Weights of a small transformer language model: MLP 1344 GeGLU.
MLP neurons of a small language model. Each row is named by its layer, matrix (gate and up: input weights; down: output weights) and neuron, and shows model dimensions 272-335. Each number is 200 + 30 x the weight over its row's rms, rounded and kept within 0 to 999. A neuron's up and down rows have the sign that makes its largest values positive.
Before each neuron's rows, "fires before" lists the tokens most often just after its 100 highest values on Wikipedia text that the model never trained on.

fires before: " in", " as", " from", " of", " and", " on"
L4.gate807,233,197,207,196,229,236,209,206,184,232,210,189,144,198,128,171,173,176,240,168,173,148,216,210,194,202,226,173,197,189,192,231,180,203,200,201,221,295,228,223,210,209,173,158,258,220,138,207,177,171,230,269,206,200,170,210,201,158,175,123,167,158,260,214
L4.up807,217,233,205,204,169,256,197,233,183,260,193,233,163,151,132,185,207,194,210,197,200,199,219,218,232,257,202,210,206,184,188,239,181,182,199,206,299,149,191,167,231,186,178,151,193,221,213,225,199,221,204,169,196,215,233,189,178,182,227,221,246,174,125,137
L4.down807,172,173,177,148,221,204,192,185,156,143,160,166,247,187,157,197,173,199,169,138,239,218,174,182,224,178,228,103,197,251,184,218,182,186,192,161,173,163,224,175,156,198,121,221,166,207,168,218,216,187,175,233,204,199,203,226,215,178,191,169,181,166,202,172

fires before: " in", " to", " from", " a", " for", " at"
L4.gate1201,190,249,253,242,187,143,207,229,223,200,188,209,177,172,233,258,239,175,153,188,251,204,169,195,257,235,217,197,224,156,168,209,187,131,206,208,180,204,191,191,215,195,192,171,227,189,216,206,165,217,191,141,207,221,183,250,224,193,196,148,198,153,170,210
L4.up1201,246,204,196,156,198,204,203,171,191,224,163,170,265,197,228,257,210,204,220,181,183,185,159,302,195,241,208,232,178,184,212,213,180,169,190,241,211,172,193,194,227,214,271,256,172,193,187,193,183,231,227,220,216,209,152,242,152,137,213,120,203,256,221,147
L4.down1201,173,265,242,180,209,238,214,205,234,244,206,251,250,184,190,220,195,169,200,201,164,190,164,248,187,226,202,241,212,182,199,211,191,238,225,188,204,195,176,185,204,188,209,223,199,234,180,133,215,196,179,170,232,196,235,221,175,200,157,181,211,193,183,224

fires before: " |", "\n"
L4.gate967,238,184,218,257,169,212,191,197,220,208,180,228,145,189,216,177,194,193,212,175,219,224,143,193,137,170,266,165,224,172,202,242,190,221,202,182,210,247,172,220,145,215,199,236,177,251,181,206,211,202,130,94,165,173,168,168,216,223,173,208,179,213,216,266
L4.up967,209,215,227,193,152,238,207,164,204,214,179,251,178,176,174,155,162,203,192,228,219,220,159,235,167,189,193,202,221,159,194,235,204,171,225,209,276,179,213,230,171,189,149,199,182,207,220,185,226,154,152,209,166,190,195,168,208,223,172,220,180,211,209,245
L4.down967,224,177,73,161,210,230,247,204,212,153,221,215,235,209,166,211,201,311,161,227,225,202,190,153,236,181,192,179,218,182,212,204,169,148,158,176,165,193,213,206,201,172,189,180,170,181,148,218,181,213,167,207,210,235,212,208,179,192,224,228,203,224,204,196

fires before: " |", " of", "\n"
L4.gate99,206,253,217,200,198,159,153,211,211,182,188,152,176,232,213,208,208,172,241,241,200,183,210,180,241,270,221,234,222,194,231,198,244,153,209,224,192,222,172,148,198,217,198,171,187,201,232,217,231,166,186,202,266,169,194,214,180,165,197,243,215,231,231,171
L4.up99,186,233,216,237,188,164,222,181,228,165,210,224,191,238,253,150,190,165,276,190,211,161,317,206,263,227,220,205,212,178,206,195,210,208,202,134,185,233,166,204,210,201,199,199,192,206,189,173,218,218,213,201,233,146,221,240,190,208,250,246,211,219,195,193
L4.down99,172,160,182,218,186,197,203,192,181,217,176,221,247,171,132,163,212,256,160,206,141,192,229,229,178,220,291,151,198,253,260,179,250,225,138,152,179,209,197,184,211,213,222,193,223,197,180,172,128,183,180,233,185,173,227,171,188,176,235,210,190,200,202,228

fires before: " is", " was", " of", " has"
L4.gate1137,228,234,229,182,250,252,199,165,147,192,168,159,149,226,197,205,213,187,252,241,195,210,203,204,104,159,225,265,223,172,229,149,230,197,230,216,186,288,214,184,165,180,199,224,172,214,204,238,229,129,234,193,186,201,230,182,197,203,218,197,203,240,238,183
L4.up1137,214,197,226,171,206,191,167,189,234,219,130,205,180,211,202,195,227,167,204,211,214,212,190,192,154,169,256,243,169,172,182,218,227,199,210,172,141,237,194,169,222,177,204,169,172,207,194,192,195,226,188,185,205,153,204,203,214,217,229,213,217,185,241,236
L4.down1137,187,210,151,205,214,170,220,224,193,240,204,183,244,140,224,199,176,243,173,197,206,150,211,199,151,234,188,211,222,222,155,159,210,199,219,169,212,224,209,147,204,186,235,184,150,204,212,236,153,165,188,162,172,240,207,182,184,250,220,233,222,167,223,241

fires before: " |", " in", " of", " from", " degree"
L4.gate941,198,246,220,155,223,198,200,188,186,198,198,186,130,210,157,163,189,144,170,150,161,174,214,209,203,213,200,228,200,191,254,207,188,163,209,200,163,223,144,154,199,254,202,190,220,193,169,214,215,174,208,194,201,205,242,204,233,245,171,168,182,237,243,251
L4.up941,184,236,193,243,207,231,208,202,223,200,194,180,190,175,200,214,192,215,250,176,211,220,186,267,271,216,252,219,199,171,178,232,193,197,214,223,113,197,228,159,179,157,208,224,252,224,196,210,198,248,213,228,203,175,271,196,120,201,230,223,199,258,212,216
L4.down941,204,254,223,230,207,185,192,190,212,226,206,217,145,165,256,201,209,177,204,215,197,172,216,185,202,253,155,248,220,179,195,187,259,161,181,175,165,181,187,299,217,206,227,177,237,222,224,146,150,219,171,139,192,141,186,179,132,193,201,186,257,188,234,209

fires before: " |"
L4.gate1110,235,188,245,168,193,193,242,189,189,210,179,203,173,179,187,212,199,169,185,195,232,207,215,161,189,210,99,187,207,220,158,148,190,203,177,184,219,238,221,245,208,191,158,186,217,204,199,201,256,216,157,186,214,281,224,213,231,215,242,207,222,165,137,208
L4.up1110,212,173,202,175,237,216,215,226,219,236,140,217,187,124,145,213,201,201,158,188,235,250,139,200,230,200,140,198,198,175,180,220,147,236,185,222,216,199,222,142,143,196,203,173,217,259,169,195,212,225,186,204,244,188,190,194,164,219,190,194,196,223,123,250
L4.down1110,189,156,106,228,183,221,192,208,208,190,226,231,210,245,223,193,239,226,233,227,237,165,199,173,222,214,184,176,213,227,223,210,180,235,206,216,165,183,246,236,229,219,197,174,173,168,196,151,113,252,198,165,167,170,220,204,202,244,164,174,187,176,207,165

fires before: "\n", "_"
L4.gate493,195,204,229,217,181,233,185,189,171,241,188,218,152,231,187,264,198,161,176,195,186,139,235,148,187,194,216,206,179,221,231,192,268,188,267,167,185,177,166,172,166,213,147,205,174,212,233,233,256,196,220,177,199,171,249,156,233,260,189,213,192,199,229,148
L4.up493,174,233,189,239,188,211,173,184,198,166,206,195,146,181,158,211,210,227,264,218,183,133,194,202,245,214,216,208,243,204,207,242,268,228,272,170,180,206,172,184,146,212,135,221,204,226,188,236,179,229,151,202,188,215,242,154,186,205,186,192,186,205,210,168
L4.down493,172,223,124,194,206,172,128,192,168,206,215,167,162,177,205,185,170,231,161,177,217,229,194,157,183,194,162,246,174,197,221,217,142,228,187,187,175,161,191,210,218,134,227,164,186,189,226,186,191,256,193,168,235,235,169,143,190,188,162,209,196,208,217,212

fires before: " |", " 2", " 3"
L4.gate1166,234,163,192,228,193,191,131,205,178,212,187,243,194,208,179,224,188,194,230,196,241,134,216,187,197,188,131,182,187,230,231,161,194,169,213,140,192,219,202,206,204,217,196,179,167,188,227,185,211,227,169,157,219,261,224,181,180,183,193,229,217,237,165,220
L4.up1166,146,231,167,272,231,146,220,221,215,110,217,192,234,218,192,167,192,227,198,143,229,206,148,205,194,232,252,179,189,237,216,216,234,188,213,210,182,197,271,168,214,247,228,211,175,257,218,219,208,228,218,273,194,225,183,220,177,191,166,160,219,211,112,192
L4.down1166,179,226,240,178,203,190,259,225,215,160,172,182,212,149,169,270,218,146,214,211,187,184,158,199,171,209,219,199,207,213,187,260,204,230,238,192,173,202,246,230,188,201,253,206,193,185,191,157,226,212,222,189,132,187,217,187,221,226,233,173,179,172,203,183

fires before: " |", " 2", " leg", " of", " 1"
L4.gate1018,245,210,214,206,239,207,191,200,152,170,173,189,182,260,208,209,184,159,214,196,155,146,218,186,143,147,226,204,228,223,173,259,180,204,210,190,203,236,190,199,245,177,209,170,182,238,160,193,189,184,198,246,224,201,147,151,199,185,209,171,203,194,187,183
L4.up1018,203,153,196,189,200,204,173,214,175,219,213,203,202,238,246,180,233,210,215,185,203,189,182,159,161,231,233,213,196,259,205,226,197,148,231,164,155,153,211,166,243,205,227,170,151,178,207,237,237,244,224,251,187,209,165,179,250,210,237,153,166,184,200,290
L4.down1018,184,212,191,193,191,220,231,157,218,181,182,201,195,188,219,170,164,166,190,181,241,208,225,174,234,228,171,193,162,199,190,202,206,270,204,213,209,189,236,176,182,206,204,207,168,247,213,202,199,216,192,115,221,182,267,257,222,237,250,175,188,152,213,210

fires before: " |", " 2", " 1"
L4.gate381,226,183,217,218,201,213,225,201,193,173,157,237,168,210,180,181,178,177,213,190,226,218,191,142,189,166,179,241,188,186,205,193,214,215,194,165,181,210,252,246,191,222,160,212,160,214,181,213,218,211,205,142,224,165,217,212,187,243,215,244,236,208,215,188
L4.up381,169,201,181,186,236,212,218,231,249,202,229,180,159,190,193,186,208,217,254,198,196,200,287,161,193,209,238,213,205,257,181,243,210,215,215,207,234,255,180,166,195,157,224,209,205,213,236,191,209,233,231,215,253,187,220,167,185,181,217,242,172,185,226,287
L4.down381,249,183,190,173,216,278,165,203,209,206,167,185,182,208,223,154,228,164,204,157,200,249,204,216,220,211,203,141,230,197,216,194,227,197,230,171,272,194,216,198,271,207,215,159,240,223,159,247,213,243,196,195,181,151,228,177,223,201,223,215,181,165,185,202

fires before: "\n", " |"
L4.gate1006,224,256,246,214,195,214,198,232,147,212,212,169,179,196,178,212,181,168,253,186,164,221,204,153,157,223,206,232,171,262,186,144,237,174,240,226,241,179,174,185,199,177,189,226,186,228,234,187,220,190,171,239,229,194,252,182,214,210,201,192,150,214,214,219
L4.up1006,199,212,278,207,194,205,201,228,176,236,182,210,207,218,215,203,214,179,206,194,169,185,214,213,221,237,260,184,180,194,179,130,230,209,279,195,218,240,184,238,194,187,175,224,206,188,210,192,284,201,181,250,202,201,175,149,181,203,155,221,211,192,201,246
L4.down1006,225,241,158,193,183,193,228,234,184,227,286,164,171,151,184,193,178,267,214,206,205,211,219,246,236,217,177,176,185,213,165,213,164,233,215,138,187,266,254,240,246,261,189,152,150,225,266,194,191,265,143,212,254,171,195,213,165,179,204,163,182,194,198,188

fires before: " in", " by", " to", " on", " with", " of"
L4.gate399,231,202,193,196,248,163,200,157,166,231,190,182,194,191,227,207,213,205,215,226,164,153,214,188,158,199,228,235,208,225,188,248,209,174,197,187,213,236,164,169,184,263,233,111,197,234,196,220,234,200,206,236,280,151,164,247,225,193,196,146,265,123,188,190
L4.up399,225,174,211,207,170,167,190,242,244,195,206,218,185,173,217,213,161,185,200,183,179,198,193,188,181,168,194,174,199,147,192,214,219,258,247,178,220,185,233,232,184,167,231,175,208,244,233,206,199,194,201,156,185,202,196,170,236,211,129,233,190,176,185,223
L4.down399,140,208,213,216,211,238,177,255,154,235,232,234,270,182,221,191,234,215,253,247,159,190,176,187,211,237,197,215,190,207,206,179,177,190,193,215,260,237,136,159,276,187,215,279,222,213,205,155,149,209,209,174,209,215,199,200,160,221,178,221,194,218,175,229

fires before: " |", "-K"
L4.gate44,199,142,245,272,231,166,126,140,167,232,213,198,160,217,197,234,257,164,143,170,251,194,244,215,166,198,216,264,229,244,191,163,217,170,218,271,223,171,161,196,204,161,183,230,214,152,174,172,244,118,204,180,194,268,213,187,227,191,151,201,194,175,188,208
L4.up44,163,184,210,216,212,145,160,221,176,223,243,174,219,219,211,250,198,201,191,167,276,201,228,210,196,270,203,204,170,228,197,242,212,203,273,221,218,185,181,235,178,199,203,210,145,156,183,167,154,167,214,144,187,212,248,210,175,208,149,187,208,187,248,218
L4.down44,229,191,194,180,198,224,243,229,163,172,264,170,155,189,184,236,223,157,207,214,171,188,195,227,262,210,182,188,159,227,187,170,206,220,232,207,209,242,169,195,211,218,205,210,176,219,184,200,252,146,173,230,198,172,188,210,243,196,186,212,204,184,231,225

fires before: " of"
L4.gate1207,285,173,213,167,159,230,231,186,146,194,127,167,191,160,201,221,187,178,197,185,188,224,191,183,176,155,176,196,208,222,207,212,186,214,212,164,227,217,197,193,170,235,239,218,198,171,213,167,187,189,183,191,164,221,218,198,155,200,181,167,203,233,191,270
L4.up1207,203,218,174,183,207,204,227,288,236,212,199,218,229,221,175,221,195,213,246,194,227,162,217,222,197,193,220,169,166,213,146,150,163,139,186,207,133,247,174,115,256,207,212,203,184,220,262,258,196,287,249,206,196,171,196,204,234,147,196,153,220,188,188,193
L4.down1207,124,206,144,187,212,137,197,173,232,197,212,179,200,171,155,176,191,191,219,179,194,224,168,172,241,215,170,213,223,191,211,166,193,228,209,138,222,184,180,221,171,173,205,236,179,205,213,173,208,181,236,202,217,227,224,170,175,160,216,197,170,199,216,219

fires before: " |", "\n"
L4.gate774,163,187,300,214,202,172,235,226,235,131,220,137,178,271,191,196,247,178,199,187,210,186,218,197,168,229,223,211,207,225,186,194,214,208,190,165,99,200,201,181,205,211,216,206,196,220,173,188,219,202,192,219,215,172,217,194,203,211,215,214,201,170,188,210
L4.up774,211,231,134,182,177,209,211,278,148,192,178,184,183,225,207,179,199,246,199,245,238,221,194,181,191,218,194,255,228,139,218,225,195,171,219,148,210,196,239,245,124,203,196,170,172,215,166,191,213,176,198,207,199,142,222,119,209,163,190,220,201,251,176,209
L4.down774,173,237,244,259,210,218,189,233,204,190,233,192,208,159,232,228,243,134,225,240,204,169,202,214,220,200,239,207,193,169,205,201,217,250,173,143,188,228,193,201,228,237,216,224,168,229,144,165,226,182,212,168,226,187,179,197,193,217,193,232,156,197,240,191

fires before: " |", " that", " hold"
L4.gate1136,236,218,191,212,201,243,215,172,205,171,183,215,199,196,145,263,218,170,263,246,219,233,184,193,187,180,146,257,213,209,189,150,157,189,182,191,222,180,212,168,196,211,150,197,173,181,179,200,191,226,194,189,236,207,229,200,180,219,186,167,192,188,237,187
L4.up1136,210,154,190,186,159,152,168,244,222,203,215,123,191,151,185,214,241,204,215,188,246,222,206,210,244,266,150,159,214,189,158,157,145,247,221,210,165,202,187,193,162,216,226,156,175,202,248,206,202,216,128,169,187,213,211,154,188,197,154,121,165,244,208,260
L4.down1136,219,216,177,200,222,261,185,254,176,207,181,195,187,180,198,249,190,246,231,177,235,195,168,158,175,210,178,236,223,218,196,242,204,208,187,238,264,194,232,248,157,131,179,189,89,169,181,150,233,165,210,208,201,187,171,184,202,211,264,248,203,227,139,231

fires before: "\n", " |"
L4.gate942,223,234,264,224,203,224,214,260,202,202,150,200,189,178,203,196,260,168,230,208,165,184,193,203,188,204,237,190,178,201,241,178,250,191,217,181,241,243,227,196,181,205,210,219,155,264,208,199,235,167,156,236,178,170,165,150,230,208,209,172,223,194,174,244
L4.up942,260,162,222,229,216,282,262,124,177,253,186,234,185,199,187,227,157,180,173,206,184,202,212,237,204,192,224,243,213,232,199,198,219,215,247,187,229,194,180,203,210,233,234,200,145,215,194,198,254,171,165,225,215,220,241,167,190,185,223,166,225,188,149,179
L4.down942,177,235,127,195,199,171,189,199,136,238,251,213,242,205,204,222,200,272,156,226,224,160,176,291,211,152,209,219,203,186,221,169,187,177,171,139,182,210,173,125,203,227,199,159,243,229,165,178,248,212,176,221,211,212,195,177,203,230,202,202,165,184,221,242

fires before: " in", " on", " from", " to", " and"
L4.gate526,227,194,222,107,195,218,143,216,207,198,229,156,157,141,254,188,203,169,195,198,190,228,222,140,168,181,169,167,224,172,187,197,194,207,190,230,196,230,196,196,226,144,142,188,244,269,168,222,224,188,178,165,242,204,167,170,225,186,208,214,203,164,221,268
L4.up526,201,219,216,217,229,190,222,179,206,289,223,211,211,209,233,177,266,171,222,234,196,230,207,222,225,225,221,221,183,192,211,255,240,178,185,161,188,210,179,235,230,201,209,197,185,224,219,182,210,200,225,206,197,190,218,206,189,172,194,246,187,222,193,205
L4.down526,216,211,180,178,210,246,255,192,204,236,193,179,204,222,140,185,216,268,237,244,200,198,228,198,214,226,227,220,205,154,183,227,204,252,196,220,189,190,196,194,219,198,229,211,217,254,242,164,156,203,184,240,209,147,150,269,195,165,254,169,217,189,220,144

fires before: " by", " to", " of", " with"
L4.gate316,163,188,207,159,225,205,177,168,115,191,200,216,153,197,219,198,157,190,183,165,170,174,139,148,180,162,203,198,211,262,180,182,212,249,145,183,174,175,169,184,215,205,182,229,163,204,234,197,190,206,200,244,203,170,193,187,204,216,178,232,231,207,213,202
L4.up316,180,169,204,146,248,220,206,198,155,196,162,247,231,133,226,241,209,189,187,198,184,213,173,219,141,221,212,226,189,203,196,205,212,214,168,168,166,204,215,201,152,219,234,208,197,233,188,173,177,162,204,196,169,198,215,229,173,161,164,209,250,227,200,203
L4.down316,141,195,226,211,167,207,182,196,185,230,237,195,152,243,150,175,186,184,198,197,160,229,241,179,222,159,189,185,173,236,180,246,254,238,205,192,191,158,200,187,218,202,219,201,207,166,271,175,187,149,212,194,189,222,197,184,241,204,185,219,166,195,188,137

fires before: " to", " by", " that", " with", " of"
L4.gate914,207,215,221,192,200,167,139,220,183,200,206,206,162,208,187,143,185,167,219,164,241,180,141,193,181,122,191,183,211,210,134,178,207,175,190,132,246,191,218,222,234,226,211,173,194,175,231,216,191,167,149,288,190,207,217,190,253,140,137,223,199,182,244,178
L4.up914,234,149,214,201,177,279,228,198,214,240,245,219,230,182,193,189,243,192,249,173,211,214,166,222,243,226,236,194,178,246,175,248,196,209,190,216,146,190,208,186,235,214,179,248,170,176,250,170,190,216,165,194,177,244,150,196,187,242,234,170,211,185,253,166
L4.down914,175,213,251,187,204,213,204,189,226,139,175,237,177,182,193,212,244,114,156,197,222,241,208,209,182,204,208,188,192,170,205,206,215,209,156,125,158,221,140,194,176,214,179,217,211,187,160,203,191,147,232,212,161,192,219,178,192,181,192,192,195,241,219,171

fires before: " the", " a", " in", " from", " for", " with"
L4.gate748,223,265,218,168,190,165,165,214,190,154,203,219,177,228,231,180,189,180,187,237,221,222,186,194,227,242,255,140,229,231,177,243,243,234,233,131,187,220,205,199,301,206,179,162,203,180,231,157,219,238,181,154,195,201,189,213,221,217,206,183,217,175,222,166
L4.up748,197,147,202,174,215,134,195,230,206,248,198,166,192,184,211,188,215,206,238,193,182,209,182,174,222,137,252,255,236,124,216,133,266,262,208,155,196,232,184,182,185,221,229,169,193,186,199,179,203,209,221,223,145,162,227,200,192,195,239,173,153,162,206,192
L4.down748,208,225,212,255,183,244,203,239,142,262,191,191,161,194,208,196,241,221,191,207,189,204,199,174,154,180,184,211,150,241,226,254,237,137,219,205,208,187,208,147,202,202,242,185,215,194,176,244,195,200,195,198,271,206,170,232,264,172,199,173,256,190,191,208

fires before: " |", "\n"
L4.gate60,193,213,261,178,183,193,208,221,158,265,145,202,164,170,167,193,184,149,214,195,183,180,210,145,254,142,219,185,190,182,193,211,200,224,179,208,274,171,188,174,211,187,176,171,206,224,252,230,204,205,241,201,179,227,221,136,192,191,198,246,169,171,227,233
L4.up60,168,218,226,163,212,159,189,211,140,205,156,183,226,203,178,197,188,192,255,170,186,181,179,211,207,179,188,236,192,176,225,128,255,243,179,229,169,203,173,187,275,148,198,228,218,199,267,221,207,180,217,204,212,245,244,199,192,161,181,275,149,198,169,202
L4.down60,152,195,197,209,176,223,215,232,177,180,219,213,208,233,177,190,208,238,208,191,180,184,144,247,198,161,212,217,208,236,234,164,184,288,198,142,221,183,186,211,158,288,186,237,183,192,189,207,191,190,152,199,189,244,175,157,236,249,239,213,161,227,205,231

fires before: " of", " from", " in", " that", " and", " by"
L4.gate304,203,143,202,228,203,214,190,202,184,200,182,213,161,155,234,178,172,201,189,206,215,197,182,230,207,173,153,179,194,212,209,188,205,177,193,174,239,196,180,225,219,193,207,189,141,240,206,222,172,259,147,230,243,137,250,196,191,224,196,195,186,202,187,217
L4.up304,208,150,197,249,210,224,216,187,228,203,185,181,218,232,215,133,232,201,169,190,178,176,176,135,209,225,203,177,200,172,207,215,165,192,176,197,138,236,208,205,220,198,273,171,152,212,155,258,194,208,181,195,208,186,239,163,173,222,189,196,226,248,236,168
L4.down304,171,227,213,168,222,288,183,207,206,180,215,196,224,188,219,242,181,210,225,257,191,232,196,275,217,199,207,212,211,236,204,247,196,217,178,214,189,191,181,221,237,251,179,258,246,197,171,204,183,125,206,220,240,215,186,192,201,214,190,181,202,185,185,183

fires before: " |", "\n", " the", " to"
L4.gate227,175,160,205,167,190,203,244,188,239,165,205,190,220,205,187,193,219,172,237,272,233,181,205,178,233,163,224,219,220,198,209,187,190,229,217,191,222,191,123,227,173,179,137,176,190,211,189,167,238,151,171,131,182,221,200,193,276,144,165,237,232,205,270,226
L4.up227,179,230,202,174,177,241,181,215,222,202,240,221,129,198,192,249,161,193,249,213,251,178,218,256,213,115,228,262,228,183,205,231,223,179,237,188,240,165,168,202,214,184,171,225,142,229,209,182,234,181,176,204,226,210,185,182,160,211,239,202,246,192,190,229
L4.down227,183,154,178,145,205,173,207,170,246,192,207,179,284,198,183,194,255,226,157,204,142,159,213,200,190,205,186,149,204,210,262,171,206,238,178,138,166,242,206,197,196,225,192,165,215,214,220,192,243,171,172,155,214,165,216,168,224,181,197,199,138,226,243,200

fires before: " of", " in", " with", " was", " on", " and"
L4.gate703,251,223,206,231,172,184,179,205,250,182,169,245,185,214,172,186,209,197,196,171,172,204,184,211,192,195,247,220,181,211,227,173,219,196,184,175,201,228,261,161,164,179,203,213,130,170,228,231,180,204,89,125,196,191,214,220,197,182,189,199,246,238,207,243
L4.up703,191,211,193,195,246,197,202,238,196,255,201,197,207,160,200,207,257,220,181,176,165,227,193,228,178,178,264,160,189,189,257,203,138,206,191,198,197,181,204,192,134,212,140,178,232,230,230,201,163,262,196,221,199,132,153,199,210,210,211,228,167,210,234,216
L4.down703,198,159,251,192,154,225,224,171,226,229,160,237,190,225,241,170,202,49,189,243,200,224,183,213,225,202,216,170,212,213,207,156,164,190,259,200,220,234,208,232,193,181,223,168,159,217,246,194,159,207,207,200,209,226,205,123,195,239,203,151,194,232,194,220

fires before: "\n"
L4.gate1292,203,183,201,220,220,195,195,206,121,199,150,232,216,193,180,197,184,156,187,202,214,225,208,230,206,179,190,143,193,222,209,206,233,226,181,221,190,235,141,190,188,190,188,208,195,270,235,160,197,225,209,230,218,232,215,119,155,218,227,281,181,174,210,269
L4.up1292,197,212,216,211,194,160,201,212,158,204,217,209,187,189,220,253,188,197,203,195,217,184,237,161,170,248,204,186,209,223,201,170,204,239,186,190,215,224,224,199,175,219,230,191,166,236,233,200,268,204,223,169,168,193,202,172,187,209,223,234,149,199,220,220
L4.down1292,162,188,136,185,179,178,176,246,96,231,187,189,193,200,182,226,146,210,143,215,195,209,173,193,186,178,210,174,185,163,254,229,189,256,205,210,196,194,185,196,161,221,193,164,160,229,208,213,158,249,234,225,191,204,164,152,223,215,202,149,226,186,209,137

fires before: " of", " in", " to", " and", " at", " for"
L4.gate81,250,256,225,194,188,207,207,161,184,189,165,202,172,159,158,188,136,153,202,222,206,196,200,159,200,204,190,182,201,209,286,186,216,209,229,196,261,169,176,192,209,149,148,191,230,233,230,216,216,172,212,182,249,214,174,206,215,193,183,217,228,183,150,213
L4.up81,215,209,211,192,173,182,211,204,185,267,170,253,197,221,149,191,196,218,199,164,216,163,185,168,199,180,180,228,203,162,161,160,158,173,213,217,247,240,254,211,200,241,170,190,210,183,145,273,134,202,227,250,152,182,200,198,189,208,216,234,195,237,242,179
L4.down81,219,176,204,203,217,209,219,235,191,208,218,214,225,202,203,241,212,205,164,203,210,216,212,234,176,258,195,148,168,188,162,219,162,199,195,190,146,222,216,206,251,252,250,222,134,197,195,168,190,262,203,164,163,178,177,199,233,203,232,160,170,256,148,220

fires before: " |"
L4.gate404,242,175,226,200,160,182,125,193,233,187,195,202,176,171,182,223,188,158,222,193,229,196,225,207,172,214,151,239,202,216,182,190,162,171,231,228,203,206,198,214,195,229,189,213,208,239,194,242,202,167,194,184,209,185,272,184,226,204,180,244,189,176,173,213
L4.up404,205,157,193,201,169,168,185,221,236,151,162,197,177,193,239,216,166,193,218,183,236,143,204,175,184,218,216,175,209,203,162,214,157,189,250,220,189,201,255,212,194,258,202,171,228,235,183,187,170,148,200,163,183,207,214,191,169,211,137,258,177,162,225,189
L4.down404,175,218,166,199,214,227,265,198,222,232,257,245,132,193,229,206,177,245,228,232,244,220,192,145,250,194,198,190,234,237,183,178,228,192,166,166,246,202,146,171,175,215,227,189,211,158,192,160,199,199,229,166,170,191,136,186,201,197,159,167,172,177,225,186

fires before: " in", " and", " of", " as", " at", " by"
L4.gate101,231,199,194,222,198,202,204,192,200,222,163,237,190,211,173,198,198,195,213,206,197,156,181,217,180,187,200,191,339,210,148,233,190,210,199,163,269,222,237,232,238,180,221,228,158,197,170,210,215,206,181,194,205,160,176,174,216,179,174,200,162,142,217,216
L4.up101,135,185,182,182,198,166,221,189,224,235,157,240,196,164,177,199,194,219,273,184,202,120,163,231,129,167,215,211,243,180,195,260,197,226,200,209,239,200,252,240,221,203,242,236,196,207,135,242,200,242,231,207,220,150,191,196,188,152,140,201,198,162,214,252
L4.down101,208,236,137,226,218,201,138,205,223,219,180,196,268,238,158,231,232,228,165,212,228,160,220,175,220,215,212,195,283,211,179,261,145,212,193,219,248,224,254,234,214,195,171,228,171,196,202,230,203,184,166,218,220,146,237,257,181,157,170,153,188,144,202,206

fires before: "\n", " The", " He", " In", " She"
L4.gate913,224,167,250,198,165,229,184,178,150,198,173,237,147,202,207,207,187,168,212,211,211,233,175,162,203,213,188,215,210,172,214,209,255,175,178,212,163,218,205,217,204,194,233,236,210,192,210,236,177,215,190,156,188,221,207,234,183,172,221,248,224,208,187,142
L4.up913,172,215,234,174,162,266,209,237,194,191,233,205,171,155,289,273,214,201,243,170,203,205,165,203,286,199,187,183,180,239,236,183,162,219,243,221,190,230,209,214,159,170,203,203,164,224,204,245,218,239,226,201,175,244,252,177,186,189,173,245,202,151,179,212
L4.down913,219,188,129,176,204,242,191,198,184,236,199,175,244,208,207,204,215,300,156,173,191,162,190,244,206,218,230,210,201,226,183,233,197,238,219,221,222,202,208,185,163,210,203,207,134,230,121,183,262,185,165,220,216,206,203,191,224,204,145,176,203,173,193,223

fires before: " |"
L4.gate429,217,161,269,171,242,179,182,216,175,267,169,227,178,202,219,165,235,160,230,229,217,190,203,205,154,211,139,238,225,212,184,228,234,131,241,199,249,215,187,182,216,173,216,193,167,177,169,200,241,205,222,258,206,195,229,183,177,171,213,236,163,208,162,217
L4.up429,180,182,165,193,231,191,215,188,168,234,252,224,206,185,184,140,273,225,229,231,242,188,190,210,193,238,278,245,217,185,188,234,230,177,221,247,178,230,153,193,224,162,234,180,225,193,220,165,192,244,204,206,228,212,207,204,222,153,179,190,187,178,178,154
L4.down429,180,178,247,180,241,210,192,236,242,181,202,231,206,216,178,214,249,84,239,177,209,148,204,227,231,209,246,191,181,193,216,219,212,231,222,204,222,236,198,205,157,187,200,187,193,210,215,181,249,194,221,281,226,224,183,215,198,194,210,188,166,212,250,183